config.toml
num_hidden_layers = 10
hidden_size = 192
num_attention_heads = 6
num_key_value_heads = 6
head_dim = 32
intermediate_size = 768
vocab_size = 2048
hidden_act = "gelu"
norm = "layernorm"
norm_place = "pre"
norm_eps = 1e-05
positions = "alibi"
qk_norm = false
attn_scale = 0.177
bias = "all"
tie_word_embeddings = true
parallel_block = false
init = "normal"
init_std_qkv = 0.0206
init_std_o = 0.0206
init_std_up = 0.0206
init_std_down = 0.0206
optimizer = "adamw"
learning_rate = 0.00159
beta1 = 0.9
beta2 = 0.99
weight_decay = 0.056
lr_head = 0.00622
max_grad_norm = 2.0
warmup_steps = 464
schedule = "wsd"
decay_fraction = 1.0
decay_shape = "linear"
final_lr_fraction = 0.02
batch_tokens = 16384
max_seq_len = 128
doc_mask = true
train_tokens = 171700000
max_steps = 10480
dataset = "wikipedia_en"
MLP neurons of a small language model. Each row is named by its layer, matrix (up: input weights) and neuron, and shows model dimensions 0-191. Each number is 500 + 25 x the weight over its row's rms, rounded and kept within 0 to 999. Numbers have three digits each.
Before each neuron's rows, "fires on" lists the tokens most often at its 100 highest values on Wikipedia text that the model never trained on. A number after a token or word is its count.

fires on: "=" 26, " |" 13, "." 10, " name" 9, "d" 6, "ar" 6
L4.up617:465534530504455482537519476468509489494537508529555532481483522499529450495488455537510512493524513499477502500547485558451461492532480480499506449485484458526499500470499479472500493489488488524472457470551551518508462535541557512522484449492473486555453486489516515485447511508507477500495525464489492481512525501515518502501568522501541517527483478485527536510505502464507488490501476512488482506499496472515477490536493472504481526520501495498528490485470514527536502522537500486447486492525507517543506504478495494488487503468513486485513511457484503471487470523501494469

fires on: "an" 26, "en" 10, "n" 8, "k" 8
L3.up87:541514540414470446467509501532457497512511490520471521511522457497489486443501503513499471509476508542467473498517506443479484458502528477490475497494516519482499495482480515518500504528516502520495472477465545499502485508514550504448454511492519511519499480507465472520529538502542493468497487508493409506499513521503492484525480509482492497529471494441510495506496507532471481489514531444544520506561511496495513477513514518539480497466495525485503507512517522462521553499531514505534494528502531479496508513491537506504528502526486492473505496527509512505528514448482499507

fires on: "S" 29, " about" 7, " after" 7, "s" 7, " over" 7, " f" 7
L3.up44:461532532492501492509525481499547498470489488483494513453483472521553496499510511517528479505444509496481434484468530492488486508497509502489509514535474502552458525512466518504483489484507503493521525489506528510480483515537502450460519490469519554504496501493482475510513488489447506471544455446507494476507532472511493489466469534528501544486526467482509529459515532533537498500546475501512513547512520484506443490497486505503500494508541472490479508538479453507531515510535465515477519480477504493484485460485550507498479455486494519530489526485515485448526541528503487528

fires on: "i" 29, "o" 19, " Do" 11, " To" 9, "e" 6, "G" 5
L3.up551:500515486516514514493509507494465493530505493536475514482449489442529481482510493517510486513458473515499488471477458474482530471522499494490497530473540505527479542495526500471530506455514506547482527501506482490516492471504490501517576485498452529499455522501516513474521526496489471484501515456464542485487525488445487524504536497481538522491491497470500505492509477505511530506503468504446474506538495480513497487516466509510523486510489534522530533537455528464496496538549449465508496532495525527530485507501498510491502515530410497520475518484535472470494488472554481497

fires on: "ing" 18, " sp" 14, "ci" 9, "K" 7, "ang" 5
L4.up690:503516494496467486532539526491497505499566457499516511533508457503522493454466487484505464504476510551527487527504496431501495469468490549467500493497553482531514477489472494492447474467511496496502498480470526530554520516524528442498531510492482476539524517502477476516513489519508505464574486502513501479479518459482489489500525517544509502509466520542490530457492525504507540441552493497474504521517495498485466498506504494511518552484477515520472459462472477491525498484491481487462485480548486477529473494489516512510508491510504448493535516491521503482491498511483492475

fires on: " of" 18, "1" 17, "or" 12, "it" 11, "." 7, ":" 6
L3.up616:519538519511521482540480534518516471527554502506476479475467514464551522481510489508488509512566505550494527487490485495518492505472489541472522488448526501523505512501535479502482536445475486503477527505515490509516532477502521479479524474526503496475487505512517532496455519543502491466516478532499471485530514531492507485541536505522543511508444514499513484492482512474511506518502475495448493510463486455513459515520479451485496516465531538530494515530488439488510491487483509530486484518480480497475509465500476482475543499501472520460525526466495507487489475503547424528

fires on: "ia" 14, "y" 14, " population" 12, "or" 12, "land" 10, "al" 6
L4.up394:507511512534510491505496483497452533475496486545520515498515457510517477549494539516527500502481496505424482510526498517481443465522531499514469509491520534489533503468437547526519497533524536494489479487494494501476459505560532513500444502545527511509465451481524530507462546482520491489504488492493465484509525477439486484469485487475502513488494505508469492481500500494513478510496467502484509509483473444474507485487466478493493473515543480497462446512485524512545490518480528503504555450492502502504461497458464518495497528521515528509502508500463488491488492499519530534

fires on: "ine" 15, "d" 14, "ti" 12, "ang" 8, "ing" 7, "ni" 5
L5.up202:518516517497484485522580513492454515519520517522463538501502467504522482495509472511503472473510513504528505527491550462468501477501497512486492425505489507518517492459472494499511466479494501475506539493487525512521495499512528480540512508446484532476509501474459556498423525518491471460554520496505502492511533489527501506492563533506511506455489509529533465498501459521544487432494520505505479511491512494468505474519513479556503509489491522497482494478521510499498479516505434489490508532519470491546501500470510494520499467510462488535493505506525480496472509504533468537

fires on: "e" 36, "el" 10, "it" 5, "ep" 5
L3.up490:529505503466522525517512502483512515492489495490467525468481512452521513496476465520466498502528548509489513484534487541469498507517474489555440471492477497478477518502479474483529505483511498556484492492507532535502536469506500495495529501521497509494520509478480504439495516538507459547513498453517473475482504547520475495483553566506481490503503503501510495502530516476542467557472456504466505519497491474527491508575483490511524488468523465500541492521472505492502512533558495514471467517487490481528487505503522459504547475528468491502504501504485455449525521511522494485

fires on: " his" 26, "f" 12, "op" 11, "ar" 11, "m" 8
L4.up501:498496454486464464499464525497487457497504503538482524498527532498472531519459487530460502503461529521469502508536473531530495491517465515517495457482483500503511498484459547463494490520503511494480507491481506510467492452519486488507481490464469509505490480490508513522539551561505468498490442501488517477512517471507462524517504481478465514523529473535505547467493485466542521518518518493509488513538467473527488508550526439478497508503502480503533501539492511497476503497540493527496566505517544522538509512533489527516495513491486517470496471504544530516437531460483515513

fires on: "\n" 22, "e" 16, "i" 13, "," 12, ")" 8
L5.up239:500493516475487456517543505515484509563505507518490500506494492450487452488473468489502465523506478515515496484483506495527547511497535516496519512468516516486521474453544511473539504487504534488536505505470530516522460494516551526511530473473496475501491493495517519515515498528561501488469479494470487461484514489510469511504534474484502459502530509481483534474517491503485489547509459474464491507511519491495509541484496468499545498465505545504474474518476510494521520527562447489518488505515583522527446494492515522479531500467451515535479495489487488476549543480508486514

fires on: "b" 34, "d" 14, "ep" 9, "ar" 7
L5.up552:551510478475489457538486493491505484458548503487465550457508483479509509470461490503498521520495542513489499531500558494496531485485515486518491490471528472484515485503490488479491488498477469534510528501513482523531464514489534531505462487511514502484528461497494530506516504509530422442507511515481495493540490444495491499531488525479486496534504497527504504486523523491555488529497480493495461520496486541522487481533481488530535484481499451502539476519442517485523520562520498484490496515527480469539523511503479484525491491529513457512502510496478473420476540503507495465

fires on: " P" 19, "k" 15, " K" 13, "e" 10, " G" 6
L5.up386:508489511494462531542533472554500524493473500479504511483498496523537518467478465541471491480546508508502496439482496504511538496530448507480512536463526483552526514445476489492528525492485550492512529511500505500512492501484535522454481501489491510504470485435474514507526492534509493464513494452462512503515471526508489527512501511490512516498511481490492554506459459506437568485513538499500490512508477495494493515491486494499540509473475464501496512537491524486541535537537494468449498494553499504514477498483527470488560511502516490499469470512538508476478496500518512499

fires on: " " 32, " He" 10, "l" 9, "al" 5
L5.up100:504521523460538510503551530490482516537490512497506499486482544486510508521507457514533477482448507506498500437468524475528491476535483472516526489521508523517513515435448532488477463445471515483522495495512478470506511483460491510522490505492479525509484498466506490510472504508503515495573520448500470505497491522537480491509534481516519525489510496487492501510480496481490511463504504498510508519509460484495564509462475494487504488541478547483447498500536522479531495529522485499427522500502510508511508474500516530458542499508519513551475479455498514504473498449551529487

fires on: " 19" 53, "d" 21, "m" 6
L5.up125:465512484473481491527496465477512451550496545556462542473473542508527511475464542501493495530468545535510533529506467488495476502483526511473471502472520521516504471469466485478468474504512506513516478506489517489503509489551528501506451469483474526492480483515514486506470529559479528496499470514453461464498507489519457487482539472507485494465512485492529519435522494463510487540463512484537495526498520486529523515512560495513484522500504491495482499551484507499500495521557496495457517474495547518516453494495511503513540513475453471520504508495500518496513509493499469516

fires on: "d" 58, "y" 6, "u" 5, "av" 4, "M" 4
L5.up112:506503484506549502503488525491551443476535513529479525452472496492474504546471481479515467521519503481508510530501492496479507528479467530523503502451510524481522476483506470501513530465532511559494503476471443490495506511535489468538524502520509514541463484493512481514499515547483496489519465485527517474510516503482451521513526528526452506522511498504503519498506471511494512497481529482473449505495471506458492524498524507456483517537500494568482543560510474479537484513541452499504518483467512532488477503512511499490492514466461467495487431497482519528477525463482526496

fires on: "s" 45, "d" 13, "ed" 10, "-" 7, "ten" 4
L3.up212:526552510500453492492526505496491484530500484521515491514473496453499463486488507521471500524511485517516470454504534485484520452490449559501523437533480472471475463491526521526489467488486466504477514497500545490531511498488488513480496436501475519538476500440439512461488480501508498474535518502515501500475498549505494501478532499515523506496507534488546487497530496489492521502462513516503503522464519500493506513498487478530486544517500525492529510519505524484505510497486477529497488520571455490491464520517495526464534499529445522512505484440523520512528498516507508428

fires on: "o" 26, "ra" 16, "e" 14, "a" 12, " Fa" 4
L4.up530:477483518526532528495484516509500496515514529460509522474493490507489502490549521505484506504468520484489479442450521457460482454506487509513489482475531483485505508522512493457491484479504523502514543517490476479511460493494506492468526486474500499502508503480498465509535516501483440514502499491541515494501528526443493513540546482492500537503524543458520524440529507518533504493506480524492470535548469494519508499542445505515523428495532446557495559501480474518508484496544460514516512511497529499472514461500487491465525512517450517514496511482514487504489518452527488511

fires on: "d" 20, ")," 15, "ham" 12, "y" 9, " =" 8, "gu" 7
L5.up160:518490452495515509501500453506483517524533522501458507506509523515486496496477504503475483514517482494510504489468538540472499508495464501460501480509480462456510480494509469518481525492533552539500462439451478512462454503562506454521491514523547525504482512468514472521486529461464515516530499492505515495548531489471512487525490507512474483477550485516565493488520466518510498519500510502492470491511463494506518518558488486474532496495480454543502522510489503480515526535543471501517510459528541527543508477513546481505516520514452486491498493459502498510509546504483460514

fires on: " |" 87, ";" 13
L5.up35:461524565548520506536487482486485482450525486478507547455512489475521513529499512530493487517500501473469474526568484498460478506519524472499460459498481477520497506481492534500545504467509502491480521522493471510512452510503525529492515443461491491511514465512535482501507506536526473522538534494532472475512493525477495484488506510536458540446529474486536478481480493526491541482547534512490465513507466501468473481551510471480495482478535487518481503528509508491512506528520521526503497516483512517501498431490501499496510483500479486497529485438507468481515518501460522471

fires on: "-" 37, "g" 22, "di" 14, "d" 5, ":" 5, "20" 4
L4.up331:510471518498484497474468462539490467485522506503463491421497484519527475510474518542478502558502530548474462502520483486483477505480478491492487486522511456500476457483439482494470558494519526521518539484515469509499519462488510490528509486498450490468531540541509507509439525472507492485499480503534541499507507495541518514477504551499481512498505480483500488526534507506529471498473506496544487553527513499500495475514511523531497486492540467486483557520480537506503508512502496526499523541514480474494486509481469474498511457485494471532459518509449509475517540457501490483

fires on: "-" 27, "e" 9, "u" 7, "C" 5, "er" 4, "ed" 4
L5.up255:448501496479511511493484520527490481531502473470526477511506514561545522497503477528514508511500504507474510469481532537510480502519527501488499479490497505501470533452501503512478537489496501512426528498532460482492477462514497518501484511484509496519462483478509527490496510502529517508492517430503508475477546462524447515510485543510520544507455502512535463435504517493501489472505519494547507543551516479523526493523474523484512497568515494482498526454455502485497491544516441526502499495533520489505529490481454479489519462445501486509457487498471499506493479510520524500

fires on: " for" 24, " over" 16, "ent" 15, " about" 6, "ed" 4
L5.up468:487546517493501527488502504490493500488506460492548500456482473538499505533479473529488522560490497485484481455489495480540471523485511476472537487519485450481474497483480485528465512479488514484491531489545522527497512488480504509472517503519481479460541510506512501543490507494578530478546511489533474482490483494516450469480476474503514533486517504502521540467527557503489527511533465447490536536534481474480457508499510510505520470554498476487445555523497495475535501537503504525488499491509483472479481486517526517500481451492476473472521538498468477461513498494501497497

fires on: "s" 21, "ic" 21, "is" 8, "ri" 7, "er" 5, "d" 5
L3.up710:527553506502521522449538572528515458467492449491450539465521506508520526510489544485531502519473535522474478474476500480479526457473508468447508521500502528472515495501479528485482473510491505470498527478464528496530454502472507543489504493532494477476505482502515476505472485522517453536490469493514491515498468528467503485533536505480543508517499500479502490496532468481509453490493526486513484525501484478534506480523505492535486533482528493517522554511512494488515480552486481499483538498510527491510477438493520493495505522502514494529474517515478478521468487454441507456

fires on: "s" 34, "ch" 17, "ten" 13, "pen" 8, "all" 4, "x" 4
L3.up440:551531511508483460518542495542462497519482501522478531521485531466506460448474536472474478487518493516498520474451518508486492499482462541478513463516537526514506474513514518534534498461506516511497495500459517499479508503450468489494541540503503529536475526528494513534451482510510493487527469433517493487498496493468531504470501501510517488465528496493512512516499462457459534461530458495500472505486491513508474554537461508491490548492492517515494511491499489491524539492527480496465508505485502511496508464511566496460577483521460509501503505499482532494524477506512510480

fires on: "ar" 18, "y" 17, "ed" 15, "ri" 8, "-" 7, "li" 7
L3.up204:487537542469522512511536487518527492509494490492542470462511490507570494534510514540493508552480530531475492449526449523469467507497492508528517504526486450519459485504468477496493487449479508506475505500533467494534492490504481499532491524498467530516514513475529480512502478536507476526538476459511519460461513504548501515501507511507475485515492498478560484498540526464502502521464489506527524542543490490482519440488492501503534490525492463496477543504520473479507524518518493501458497502543493481488502489467504523463499515470487453545458499488493497530508495443473516485

fires on: "bu" 10, " Bar" 10, ")" 9, "ry" 8, "o" 8, "il" 8
L5.up692:501489536502497514496502522510487507497529501457533468509479478476509475559501491498504463538457522500502471510497456526479502521535529484516491503455465530538452478533503474494532506469484512494505469469498517553526481492508494490497560529553476491523518487506528477532483495525505470470513488491519464461529504542491481468496556497530517510479509522522565496495519486473514479509494531473492479493547494517500512463530475520481516487495504523568483523496469479490487464493483503453510442500499536494531477518499545486496494515553500511447507495475501524487484492463514457471

fires on: "re" 15, "-" 14, "20" 14, " Pro" 9, "O" 8
L5.up85:502496497524496521536470456529470501480537479477497522489464482508529486510489497554500519538442525532485465476539471515502483495531501493526457488502504477526500488519497508517459541472461512496500491491495473498507488478486486502511534509501474502523494548512502481493497529520490448503494493478466544476484495507537503516534522503530530536496484495524500497483489532450511500516517500489550486516575491510509504458546469550523524472517540490508549490487501455479490507482523471515445524531540466518468548490487474497485540485483495465453453517497480519495514495465472474466

fires on: "d" 43, "r" 9, "s" 8, "ult" 8, ":" 8
L3.up285:495552479539509488517507497494522496495492495504483531470440497511501485467465495502503496484488483475501512505467509482480466472468510498500537523529483512540523454509485523530448517446474529537501522454501496509478396516517487492517508497494519494549484482488513531510515512502464501523514504461496469495542467467498520506490473487503546532489504507509518546511497480478491483517529497484509468540477473521522473504474488498484521462509522517516503475552490521511525528520498525530491524467501534490518502415494531489542518510473499483492527488537468522485497513522561454492

fires on: "." 63, "\n" 17, "==" 6, " |" 6
L3.up517:499533540512486509519512520511477465485491468513490502459507547486529454517483536493510445521521510520499443495508514481484494519544465512503470492496515465510458517503477543538509494441442530496521527506503532539486477494506543505434457472467476495553506482505486499506462504505529504520531496482505467503483530486497505512551503506526481538447532489462512497499504528524531503525513520493494520490501484465483490498523493478523537534495503499478519529497482495488574512539499514498466518541550512522474470481478495525475517452498498474502503530459521501501494491466531478513

fires on: "re" 70, " pre" 10, "ad" 6, "ment" 4
L4.up167:490509547508505502493509507562523491517538484480501486497479460499547546532498487464539523541468515493498471501497518503470498446530496509496485532498523505533512476497521549546491486497474523475485545535494479516513488547510506508511510516485492534517478493517474481480468527509522504494529508497503516487499479533450433495532518490500549528465473478455538514508486508519526513500500450500454472524497490494512512484509490542542490498519511445497489504490499475505523529502503499513461457472454461490480467452503538468482519461510480487510488531491481519414493491509516488488

fires on: "," 42, " " 21, " |" 17, "\n" 11, ")," 4
L5.up738:516507528493545470455512482530453519489461483505498534485485508460508502453507484518479500480511473509455452514523504518527508476524539497544471484520488489512460512469504499511518522408505497507512531476492495502527457504512478544510468517510488493494475481497532504539486474515513521482516515466494452435490558531480523496549519475512456517486503466515463507498489517490475502516493504492526520534469510490465494493491480496518549483451519498495502535487495514491539487512480513486522514520502554468466489489504544503468569470488457527505532472514490505481492483473508511489

fires on: "en" 27, "n" 18, "ing" 14, "ell" 10, "ven" 8, "ic" 6
L3.up34:530499498480511483507502542524504472513511507494488511484540490502495506510516478495462471502477490534514529525496518561521510538483489525450457433502478487518490488453467488549504538505490481512514465493541444510508511473506491484477476494472488529538535520478483475482512545502544505501457471481441462501486525486480494453512481491487485536524549509509494437500507486521516512468519532491497510511531456506464540508533545505514509484518505456489500486541477483457510531503509493525464519501534491484508469531513508516512539508533478476496443507513514473511478533478503543484

fires on: "." 20, "k" 15, "n" 15, " |" 15, "d" 10, "ad" 4
L5.up653:485532550482495500506468487549467485476492497507497490430515501504532480513493455526528491505510507471522513483493551527479511493504478479529550508485481507502531473489487450505510551481507512524511471492528518503524468500534521483514558497556498479488445482454503519498491492504532491470488512439501462469460492458532511502500497561531507502487490449517545495492499489481551549498518550472536478506508502510481464503484503533503501508494482481495517527528482479518521500505516504563461505533538492503495473472470523501475499544502513468495476470494463515499472487499468488505

fires on: "on" 26, "x" 15, " by" 9, "ch" 8
L3.up615:481556475484486460491517501549431488498515502495436512480476500523512505496525476509506454483511535499450491517504512492481520511467483509512541484500496524453513503502508545524487506426508524529517490466473510497477481525503497521493544528463528513470511511490480510498517515518505498467534467456485509485547466535438494466524497480559495492496536488502540496524501532526456506493515466489490485525500508497536491561530466514502522467500462483500483492474488508513513514527502465457470511506489502473493457457503551477546513492530498513516521529499520500472519508509478485484

fires on: "s" 26, "d" 23, "ho" 9, "um" 7
L3.up404:487517489518483520518489510501459487461551485492498538503478452499504522499483537512462480508490542507498501502509496524472479470490476500476537528493529487490527446503500532525475499504511499507533480492481502508552466541545529505538530498519494512538480449448534480531495516526526456509541522482505486486509465519428495483517527487483510471487460467515542523458487470526499516521516489507480404506483487511530496513503486489480505495495493521511538516500463470513515507527505508562483507501536486515538526494496520504477544496444481481467519504475512504470506507512501488451

fires on: "il" 28, "s" 14, "on" 12, "." 9, " before" 9, "st" 6
L3.up160:489524544490525477501496485494526470518503439495478485483426477472504490487492496480492508458516500527550475502504481458496501509451474513537547494505515492478486472483463516550473485485482496504483567476527501465451485479521490515444568513492487522501507467474510493516469497514520502495571460516506493461504509492500481499461515551504517503490506510489477541498478515497504511508532482482475489538491502480485498531524502522525546520524512528509442484516539513505576500533509476518477516469498534482516509507485529513490527455534505519503501514505507496494503470492536464513

fires on: " |" 22, "\n" 21, " A" 12, "[" 9, "te" 9, "==" 7
L3.up306:498530493515523486560535491499494454489514489511499489486509563499514488474463518499519473501519501519550453488520449520460532477499486515499474500502526452529520505490495544538543501461492540481507496520510475531497448539530496521499460519498474505556494486510512470490504517498488474488539507481493486501481504503491465488563503499457480528448514481472495488491494495485543465535518539504500473491515496518478498461512504455517553507515500511466514515526511540493525509516532497451466498531536527508497490501479515549497546467464468533510509501515488486456488495457505510461

fires on: "e" 29, "ed" 27, " an" 9, "art" 7, "tten" 5
L5.up705:530550489476508467513509519518485457508473519490505510489505529507489463500517487478497459486545488541498488472503494533459490472511498559506514462505477502525471515471504519538467493467497502511506507439481486509495496500501523509513499444476513484530496500499476518470508484516565495490555525479475506500499496503515496477566467528510526530490488508533552499505483455483533533469517545518546487522502490511515531489485444499530516469545496465520508514507545501510516495518505497515470486467576522510530527515481470495456516440475501488460494474476472487521489474486489482480

fires on: "re" 28, "ab" 13, " pre" 12, " Ad" 10, "mb" 8, "ad" 7
L4.up711:508513519526461502502516483512489476513510444495507483487475486516521504471496470483456496547500510513526494461519489503489499484583494525504520519500521512502475483492530498543461524522468506490454508481515480488490441542517497497472518475518522471502461495508512518507466520491517542485543529503500508510514506555439467510541475526503502545463471453491501517510483496460493557454503486528509496532487494499511508515477465497584501512508505480520470539481543512511547497525505482488525496517480498519504523481465505502492482506521481498470523500479474460474448488499464453477

fires on: "ir" 20, "or" 17, "gra" 10, "m" 9, "y" 9, "ev" 5
L3.up22:517534489470501495496497535481518473481524489519495481500524516506498498497504559511476492505501528527491479494541478519470512505527506507473497488478508519501506444465462506496495473505505500500514462521533476527499513485521542475472455490501467502482499470503488458528517524507531510493509469510492491489493525524550466489546506500516453512506459505488499480470489489488512510546516561467453486501489483488505496501516492531476531501491493510507520501545492525488484480495571450536499515514544507517540440454496446521474500509507435462498467512468507562507455544437507508514

fires on: "ev" 16, "gh" 13, "n" 10, "en" 9, "l" 8, "k" 5
L5.up658:499495496493486526499526475482493488527503515527482527496493486475484532477521457484489486508485467509479493471496481503524513500494483456518491502531498497478490510471489489493511519513501517555481495470487490518536486511520547451513501501500505479489498418470495487495483507504534481490489487506450427502464486463566479475557497505508502492518507487445507505442505527489577519545530528460484513507517476467504508535480487499527512495504496524470501519494508536463486513555558505517483507551516513541536505507486552505458492495494470481471520515491499478518499519460509557515

fires on: "ed" 31, "s" 13, "ic" 10, "an" 7, "st" 6, "ill" 5
L3.up555:461521464469505517475490520498482471495509493531451566523534527506498498503475497484494520477504505473502479515482466511454522466520471485484489472470455501525473523460519512507535514498488519506492494450487485563532445518572480476494478492506507512490464505483525464486463516461529500505538487490433503525519492511467489488499483464495513503517522505488511477505489468508516529507488520485526496514527481473474537532471506490570495521539517451457478563510511569473511533516544492519528489490501505512540509500538499491526505506488506482492499524513482498502474522497469484497

fires on: "red" 19, "ed" 12, "n" 10, "en" 9, "ved" 9, "d" 7
L3.up713:541541504445502502488454518529535490506500524517506522518517505481499498471498462521480510521510507555493475489473508515483441516513533439511476453522492516505500469474487518520493539502496541530495501456520514504487510477470525515498498483490533530507516501490488475517537490497526513459471464491464483501492476476488525502491491515515471515507484491480502446514498506502524486512529472428479488515554491525512501501514445487497547523438547507495473515534509487469489541524507508546499507550499487497532495473458516527533484486516492418478495535527485503498495502451505517484

fires on: "d" 20, "sh" 14, "h" 10, "j" 8, "l" 7, "ar" 6
L3.up17:483507501504504501545523498523476478496556473542525518482525551482523456490482492494560495509469499505508471503493544551494519485512500459525512494494547468479504472506492499494509504476496526524496509509472472511532463508490538502513489506467458488567472434464457520522504552499513491496529530457506454490520516477477447512519534493495449490498510482476490519427525487536528491498481499509475498514510490512517477445525485514508497518541481486500506522487474545483533498543540457492463484492503510491532509531524495493497495479471483462539464477485485524502503509507497517492

fires on: "ri" 48, "ra" 12, "i" 12, "it" 5, "fe" 4
L4.up640:508511501466519472521537528526484504492510512486500503450487477489509463517465535527479446503487538535481498473508529456501511472493493528474482480514507457493546481500493499489558523490527513497495507472498493487523491509506501518475498463487491527471518518483491456505554500550502417463514492524541500491535542511471484501508485481482474498512540540508493476497523522519500505519485513524484470522469495497517512526562467443480508505470492513529507489513467512489519498480516496498489517489510492491511547459489467518488523487512429526552476514542468500485467540447519534467

fires on: "ci" 27, "s" 19, "z" 8, "ment" 6, "ch" 6, "g" 5
L4.up293:525522486494491492460525522518500481559504510539544526476504518442505513481530489482491514506490453510503539495476483528498467495501485511520527487502523508491500408501495510529487459486500502498481477519473543501526505508505529524511493511475479572531452523496508470479468499505504517467506477493521504463487513508485491480487491497508500478495448539521520492486492482512458512440505470472512505495527485500466533513508481485539519548505488498523526497515502472526527528494508449532501489466519465483508516462490561500486522513528498483517466571465476499501438537520478522482

fires on: "re" 14, "k" 13, "n" 11, "y" 9, "e" 8
L5.up527:475553512532494476477525506559468542457489516524511521502523523538510503494518525541486483497481525488494493508473527513500471495510445501505498492477541488567537494501475541486480494494524521523502464515510513529520488500481551494483508504507502504506437488473485502492493511479524507486500512464480515468483521497524469477477464554483500492486473473506493512517514489504516499472549504476512474509481506531484511477494477462508521496528522480466552490495516497506471500503536491513462473452611496488541440488470520489457497497485477531522503458485504471498496491500477531465

fires on: "h" 28, "l" 16, "q" 13, "le" 10, "\n" 10, "sh" 8
L3.up705:443536525495505504536489505507502460469572474530485526517508501483491499511475511464539483480505563483519513491490472525506491457465504481493468516464523480533523463468535502513503522465449530481490542512502504512569513496491519439488515468461497528523482430471508477535495507523511490497529505480498501476499511506472527482495518491536538500498477494450470534474536519487502520526497481515537472526464489497526508491476480512470518534495510504505507511536492544503513530520515476507466500499469484526523493488497468495493536459480518496542514543480494478484494552497477459485

fires on: "ed" 20, "rop" 13, "ic" 9, "tor" 9, "ep" 7, "em" 6
L3.up109:481490499505483453490471522523492491472535485505502533496489515507524521506485502496488480496513477509471468522522466520466471513521517523502473469500466493496493463482473525527471513510494480495475468498492530550498479523534484491529477455519500576528495523522496519508480514523521519433497447533505487508545508480492497484534503477526529494480467472471551510484541474469475507496549536493503496499497467515475533520497492493543510516498520503525505505534480560516483536490508523536501533464435517477543515507473507500513453475543493483485504550517529533434481492518478499473

fires on: "age" 16, "ip" 13, "id" 13, "ber" 6, "it" 6, "i" 5
L3.up226:494517521526495488474512498554512498473491505479446503425485458484499506472474506504492475547508545556437471527550508466496485497484482522451483483452542486513520512482446502490455544460508499482486539471509514493517481493506513525496477510506488493454523507490531516491493528541498495526478526513505491504500528516508502518538539508472486513509497486527504465500500557511500468519452489480519479531481474506482522490559510473490534475503479519507492519499499507502504495478512503517517541558534503501547528510490448513505497476517498477528486526539483489478496548451496518501

fires on: "ho" 19, "g" 11, "o" 9, " of" 7, "ug" 5, ")" 5
L4.up8:477507528500494507461500500521515459493539506492509466493489495450534479505473534526522485582505487531481495515513473538441476494504479520480498504499486515491492451443441507513474481472488524485501520503509484485532508490554546541540477514538475480492521507496504493477478506497503541504512499471549499469494499540496500471467586494516466501526538480458541486463515502494520480482480510468518462518500493494507503491508474510516474492501489510505500574514473510537488500497544493509496526510490519494498481485479466485483503523549505502522520473443519507482455502486527527484

fires on: "ed" 61, "sa" 20, "d" 15
L3.up478:455547457549476462477461562525504493444505505501489544485539473509505511509483551504503470513486483527467464530494468490479500484468507458490496486497477504537503486516533503507504504463506492517486499480479494531496433500511505484493481507498494510552502523517543511522504506520536483479520483451486503475509505475470506502534495471488498471527506513500546513472530476526475522542502506519553478529492468469493523471488513517510496474510511485498510566505478479501497542528496491500509501442513525511511495435532523488513489502480538487512501548535516470444520517513467488457

fires on: "st" 17, "n" 15, " long" 13, "il" 13, "ter" 11, "se" 9
L3.up676:464524537498490486504501500515504500467500481488526477491487458478497508497499463494471487529495551488484438502522463487503502530482482520522476512476510497543521483487465504512479531498503494518505509471516525521507480460512528457476518544443475508538478462468519452527490504502545523494534468461499511478505499483530450501512504515440505547462491525542479501484475530558512511538487508499506476540475466521543464481463508514491547469502533441498461510529484504480564522538509500547467479497488503514520493515503483516508478466505524526511520486514488501481527510467482479489

fires on: "a" 22, "ia" 13, "ina" 10, "la" 10, "da" 5, "u" 5
L5.up654:569527498479470481501523492493464472492523514519472498542477538528515516490489533513505472509485480543501478490508509484505515532506461542471458484485528524509504498458469526487511533453510533511505464446484498495498476509531546486526550478507477495504506502480467508497461528533505490467491476503502513502511506499441511526542496479500495514476495518486562494472501487525509559501502496463470487499515492460456456541532486477523515452524500484551495463536527537498514519520526483479510478516547546537524495507456477474477534518493467512462497485506525468510487506500518508516

fires on: "y" 25, "A" 14, "é" 13, "h" 6, "al" 6
L5.up223:508498467434543496483478523514496508540485487529495522461522517487516480543463491515523508520507497473500507494492509494469480511504460491527503479514507488466498501469469512475532502518517544492528511506483459503454459494534557499552531505508480493477492486474517486507505560491504470494481476514541464494506507493476525491526471541494527509477524473536473499478497492490550483541536494485455514510543475436514523530486464533533524483499526510486454516497505528485504481552552504483502493464484473513499501521484518517456475516552457481507487482442474483503486485493534531517

fires on: "z" 20, "u" 10, "la" 9, " R" 6, "ov" 6, "ra" 6
L4.up612:518535480479450526487490470509474483529520478491466507525496496484499516476472545520484471493476454484503500523491537532513527482504507520498461495463519476487522494435506505506522471485443527511525492509467494474486478488527533472500510507465497471547504436525488496525457523507516465489523530534478478476465542516505489507507494485483496491488476516464515472451516490493491529499528513485489490514517518481523431493515510483542495456499473524549529476523483497459523495502524440530512541501474516533554456472503500486493534487468476491479492538492512472538519503477502456514

fires on: ";" 63, " |" 10, ":" 8, ")" 7, "\n" 7
L4.up408:518516499520519474493552499502475482481508501489495532470450493464500505485505478552450478523521479506478483520509513514505489452527512513531509481529487493539515478479514505496529494475493523501509511470446473511503452534513545519455464437506480532538493463522538519485486523532511513547535523481463481481551535510457539502515505466517447508464537498458517501507494479483531540500546536497478509509478466492490480493498482482494519495475498517495511523505489485482522484537497517532484532519524543513494507470459510515462517502479466498484527485473464476469480493449493539533

fires on: " |" 28, "ing" 22, "end" 12, "low" 6, ":" 6
L5.up531:463505553501489488490514508525422483469481481514506528444453476473505516479518510505482511493522536529490485522494475477486498489518457456522445483516528462549486486487511467526486493478507523493517507513517511483506469493504521481498520471494509515508507467489496524546502500541530449512534503503487508503509537502486501509530507512511488489473534500477492505507492529505499551526504517478491536491505475465471484478530459506532544526450513475506525509517506490541540502554507528490439496542523506492493467527476564523468525462503453445522496473512526506457516478492515512509